Weights of a small transformer language model: MLP 2816 tanh GELU, 7821 steps.
MLP neurons of a small language model. Each row is named by its layer, matrix (up: input weights) and neuron, and shows model dimensions 432-559. Each number is 500 + 25 x the weight over its row's rms, rounded and kept within 0 to 999. Numbers have three digits each.
After each neuron's rows, "fires after" lists the tokens most often just before its 100 highest values on Wikipedia text that the model never trained on.

L3.up487:446484503519460484500492499518492501517518497505468483515490485524424478477534471572491552521494491485508494506479502513485535514492503568507490550496546492494510502482467477495481511495489470510507478474476511496499468500502527529493522491479528498514469498514560468486522486510539536521479566460490507520467507474486487495513512552480510506523527476501491465475512517469552509504498
fires after: " |", " 0", "j", " q", " 7"

L3.up619:489501533523493534492499485482511489507493493527486505505522521519476515504491524522464497539483479495514494449526495498534494480492536502490475479483501483504552525513511468565538493511504486538532508488506526520435479514503508544512524486446516494458511533515529521497460541497486485505459479491495511503535499519520517508481483484457537463448489509512528492487434489482520489504498
fires after: " |", " "

L3.up1275:483492491515507488451469496502487491504470502486535501525450497530468556507448502490446507529514505460496515513483534494499449512460484503537526485492522542482513462519511504484546486513485489516467534522501439508538480480458499497483489545497517497495517491521524497522533508480503512530485476476494489493484468488448467494514481526499489498517537485511527489459499504516478483505532
fires after: " ", " Championships", " Cup"

L3.up460:486539463540476519427500483521498505498532517480487498446491492484492533512515476484505531468515450478495485509531563486524515505519488472498481509534485471501512524503503492520574538487500501523484467500455536491540514496492493521484493505499505508481522447507457506532476479550491501508467497486504494523465545478490489447487516484486458478486466458499498511505461514483489495501536
fires after: " |", " ", " left"

L3.up2120:548489475515510507487493531521516508515471528522508458522486471476507467556555471477487523493505430456443515463494514499466493507500501510483489481481502488513498502512482493484502513557506498435459498544530508489489546491465526505481492502460479525483507525564480532486484504497496511476515541481534504485514496538512511517545513464500525493494534505498512497444488495506493488500488
fires after: " |"

L3.up593:459481478502470519517481503481496455511473518482504522512488533499490448516527474475508461515472490483511504502511496548500450501463540496539518522497517517511539485466511496458474495537529481511522463525517516495494511502485529511474518518495522530520498457497489468490492526528505468496524464550469494497533512488475501549466497487494524560511492486477514530503512535503487473502528
fires after: " |", " 1"

L3.up336:517545528513448480515500502501529528515447514455519536486475514510481472506481474532516492499513480467506480509528495492556492498520546520474501475490533542448472531512482523530503484541486469534504480519517484452506501494507472475532494538521483502556468485505541434490447493489508470470516515521510526486513549507459474561507498468491546449517485516501493525506528498510516453521523
fires after: " the", " States", " by", " United"

L3.up563:514518531480518456512510505494501491490535482502459474478469469500524466546556525525541536519491487528513513506495505537471502508476487521498489497479522460522510486496458524457445542504509421519478501484509512478498483483501504502523533463506526502445542492480532465516496526458497474498550471493479503517485558510521477488527520511476486451518535472527549499524501500506560525496499
fires after: " |", " 0", " 1", " "

L3.up2412:515460478515485469474460438479503496507494474520536525526504482511507534495503474458447488482511499442504502513512475474511535543487487499495490515496501500547479492515486546512498545532547515511504507505497494482467491496522491505486472495506505482487469511450482532506474508474465508507467486487480474506480479469477507495439412487487543510494517509484484489510512507463511489521506
fires after: " |"

L3.up974:530479443485461480449454495498466571504520514553546520511502493486491501496530495505533541497519472504547541508484513487485481508509477521535506503538459532480472477472489476528506485541511467516475525448463514498492507509498528496466527520454470520474486510520498516510516488512526471490481528481483502469501513522509467488529514541467512506468522496483509494520502526497472488520505
fires after: " 0;", " |", " 1;", " ", " 2;", " 4;"

L3.up670:485499534483485520505466521457474495497499508476502548535479514502465462522499507518484507538490501506528483482506501488488483494501504476431492556484507473447501486505521485496525484469501460541485490468487485499532507495487454511471526502506451480506509478532495523536494503462502539521500509508495464524470519490507476508499514536499528528489496507488487543501505493530521477519474
fires after: " |", " and", "|", "\n"

L3.up361:484493504491516513489501513499533561459529488533521526536511500470454463523478505524466493542468482489511525506519509496470526470517533498490464480489521440492508528521484495490531465466489462527497495531476511528545484506474508486519462551535493467521547458489566488518472499500514457521524481490511494484491545541518483494530523505456502501516472510526458495499542500539521480529483
fires after: " on", " On", "On", " released"

L3.up1730:488515503497526475493483489493490505511526497523499542538505467493520466496506530512520522498517491538466496488500530487532526485476512483470514511510473516527485497502471486513514496493491536474485462489486499510568457496508481494482551491527494487548494488463511516453473539543495520502551478447498476478485507496506514527500533479503527465518546500458520536498503515472524474517473
fires after: " the", " of", " The", "The", " D", " first"

L3.up2305:494485478494517520455478515526452506529449479475513499497515468475507517498529474485514488482512466487517527499488448489504505524435505555487513483456504478506506493543466499489468529519499483510487467440464532484494474505500527504498534478488503504475489504544502475516494518525502553468528538485495498484514482530483508492485496497485502507540484528494518557487479516533504483456577
fires after: " |", " 1"

L3.up917:521474494485514472492482561501434502486488508507500493526486502478527504508501509515492472489510495536498445519504489495508507489527497513509464487501550470509502496508517445527504494489427456552542561497528525543495512476524466479516524548501526472506503491528478496478471545510531490499515488494531489514469493484506493507502515503552476499502544539521553473518473515531506504471477
fires after: "\n"

L3.up631:514515502515503549516553508508529511501502486478511516484532468465515481533517477494548579534468516514511504541476501443522522511518493480518504470479521502524472479532540535506493531512512549516497471478525483476534497494498512512523511460512481476571512493551517494526475492535513478496503513500529460479518488508500468477528546461513437462490503474511420468499511508466507458533488
fires after: " in", "In", " In", " the"

L3.up1388:513525527531515499467514512480531527507476498468491512483510491525522499521500478546521483484486496518506456471483546494512516480530492438504486527519507532514561492545494508508482523538452482518489477454522490484479508503428507474500502483481524523520470475479488467533545502495479534457477525514485456479469518472518495511473497508546581506486536476456513475489517561481517559508497
fires after: " the", " in", " |"

L3.up2636:460494537527456471481510487535518465492517521509478488482516521508498503519507487536505522464451519504461466488547473471527477481523498506501504521497511531475500483490527500496550456524459486559525528515513501491460495517512534489465469468445500532535494512511536486460527511486489499489492479484457501508508522506497493519461502500486483511479501490544532506503498488548459512496487
fires after: " N", " Ne", " \"N", " V", " Mon", "N"

L3.up472:510495490471548505497470538504473489527504510498507433480472525490516494481532545494506506506487458527467503524521524538474504510505514509475493503507493465554524485545469476509536549507499453511477487559454468493485499511531549477501489522488518442496502516505484517533482480505459548503537492521512461460523502445488523492469508472496534516520463527525514484510509518498473485510493
fires after: " |"

L3.up92:461506483501476521520466485454514496515499501508518470509540482535501493473533464483515519508447487505466506534529501537473521499530530523521487503494500510495518473506469517497524530517511516504483528501483453516471484496501519497512497505501493482496481499491474468504500519529523494513548464455465479516477443499515496568477493510458512496458509526502529526500511494477494476516489
fires after: " |", " 1;", " 0;", " 2;", ".00", " 4;"

L3.up2404:453459480486553506497472512482520481496493485526497521452470518515481450509516461464547496495495499459503510502488502540504460464524512485463567490446520472488498473544493497522505496495500477468492503547464492527468499553524546523502491522477550478480491504490512508527530452493491515498506490530476495499540518461521510515479483487507505513509516533522521501502493511507534495503509
fires after: " |", " 0", " 1"

L3.up660:517479535505504497533515520503482550475543468563475502544487551499509522504496508507504451501516493481495499442501480488472469464486527510508507453488533533483538497468471511510495485506533475514507536496477485491505498485481491548505485507477447497514488511526534539515522463491523500503433498521525553497446489519506549505496513525495513513475534472478554519542513465496527492494459
fires after: " |", " was"

L3.up1311:508501470500500529495511513519498478502500479466474535496494511488516415477518511507519460537472420481519449503472459507494480532481502489488478459486479530545518488530524512531511489538500482547502519517478490502476499534521504505515478508467519533477505539498538511545517520523493502501572525527487470518497513511567508520482495510475495487478523463488524480523502470480493490484518
fires after: " |", " 0", " 0.5"

L3.up2761:515474476505470525479562496510503481481506466521516524481478483516510527528535549471529480484502535483486497498468519516523484476448480479530519481450503483500474470457485501500475478475488510481473477506516539454483467506510505511506533485501501510475485537516537500522490501492458493511473524518471537484507504478511511501498524506478483491516514508537535479475489485502501461484511
fires after: " |", " 0", " 1"

L3.up2068:514504491481506469502446502509472510494565494503523470476506526474518473483514472528509494519499504470519534491522475511524454517517479503457499489422466423552517487492484495518519490487484507523495489525506489519506522510496493475490494514495492500509518471493507525533503480516541520490521502471487469494539487472485437517497506496534535502486498490495513514521564478471490509448492
fires after: " |", " TV"

L3.up2166:539530456502489526514545465444507495502495518511496510458465444472494503524511482516505518508495448515470511519513482475498512509488509560532524514510548516559494499513512463490507557530508507504506498495473508509495489509521490508482487523466513500513510522497506500491542505519494514474535520455502485498483521492474499521514523503451505501503484518479525496501452540536501494501485
fires after: " |", " ", " 2"

L3.up1740:466464501477519527419489532528501489482463456506481493534489493530537502491485524517504488481493512508452488465549537488526474474487514487472498501507469446492501539503437485505521469493509472480481505492496500510458484532572472489554483513468501522508522490520456513495478454515470529535495525531483559469473510487505492562521522498481469527522541444470520522502501443529511447531447
fires after: " of", " one", " List", " all", " There", " group"

L3.up244:506521494503536488486480491484569506517504522551492479509472481476519453472534468463464463501496448469497539490546471484488501529527465516486516505511505499507493482520493528474540488483464515511472503532483503524475485493496501498480507481517499478477473495462514500528515530491467495526535451521483461449488486516530484509511499527545528496504488507496517493522462487503477522492519
fires after: " |", " "

L3.up302:478531529504515486522492492472507555475502533503504438507536471523506489475500476471502502483481492479577496487514469466498486531515533467497518457482489511499534547451497489494517480501485475498498444472489530520506537515477494483519469534492467497514456499470472497505549527476515465496498495475523513502507518507515536519477527508506536488494525443441512491501526509495519499486474
fires after: " |", " ", "-"

L3.up1961:489482486441487467521449509504473522458489506517504472479556527484495492504510510496526494473475498494488519465458447513472550475527503483476514502520464513536529508471507468469527487497504507507471494534487465535547514529515529470500499479523496485495487508510488489512487506513469493490526479490479461456512478511465502517500527458468514514523511482494521488523521522483452507478541
fires after: " |", " ", ","

L3.up203:483485511507528511492472546494476456488522510481477480478483546485464471509539502543502462501499452489481508523498500521499521471507548541476516464461490483525503450515535538514526488487474502506505467504479499510486531492496511460471506497487496492481533498512520480453520566543499516472520500514542496535481526447510476489491506505487531508483497516520503517517481503556503485511493
fires after: " |", " 0", " 2"

L3.up546:458523483495477472510506529491516534488520491503464474490473488500431511440478507503492554508491472463458512485464486504504510498480479485484483481517481491523506497505488500531546542521481479472490487505450452490484502533502504484494522523500497496537481455482478515479493537467536517493516520514527481471473500494545527535506464481516506539485503484514515453494547510479521502526457
fires after: " of", " g", " Cl"

L3.up2085:524473513520511508468497505510494471514523515492502479451489501516463511454483548499512501518512500502519507497486515472491500494571538492489540485509497485521491540504511450501445484508487489475506547507480566457514502500504493516513509557452488546504479494466489499492490510523462498484501491512506517480466510509548482512506536498486499484494492539520493533512451513521450473531496
fires after: " |", "\n"

L3.up1934:500468528477514491470457477502495542444467484483486482533471532466547501496521495530513483520531453509503505501504484535498495462514483509502493528522517557513547527509515544497493549504496529499509490495536496504500462459537522513527508537468518506481481515492460507495514543563536510503545479546536478514500501451540482536569482503461481513492500470481504547529509519491424538489513
fires after: " 0", " |", " ", " —", " Rhode"

L3.up42:552507512513521488457472548461499519515531491511494485480525429484493476517502466519531496505509490482525536521507497536518483483501508494531480536464486490493507495495475485487482528502550500434477520528429513501500514537491508525521502545511523502498486535494526501499519432497495522468509506551490467512519493537517493551502518524461517476506491495514514508529491446512466508512521
fires after: " |", " 0", " 7", " mad", " 1;"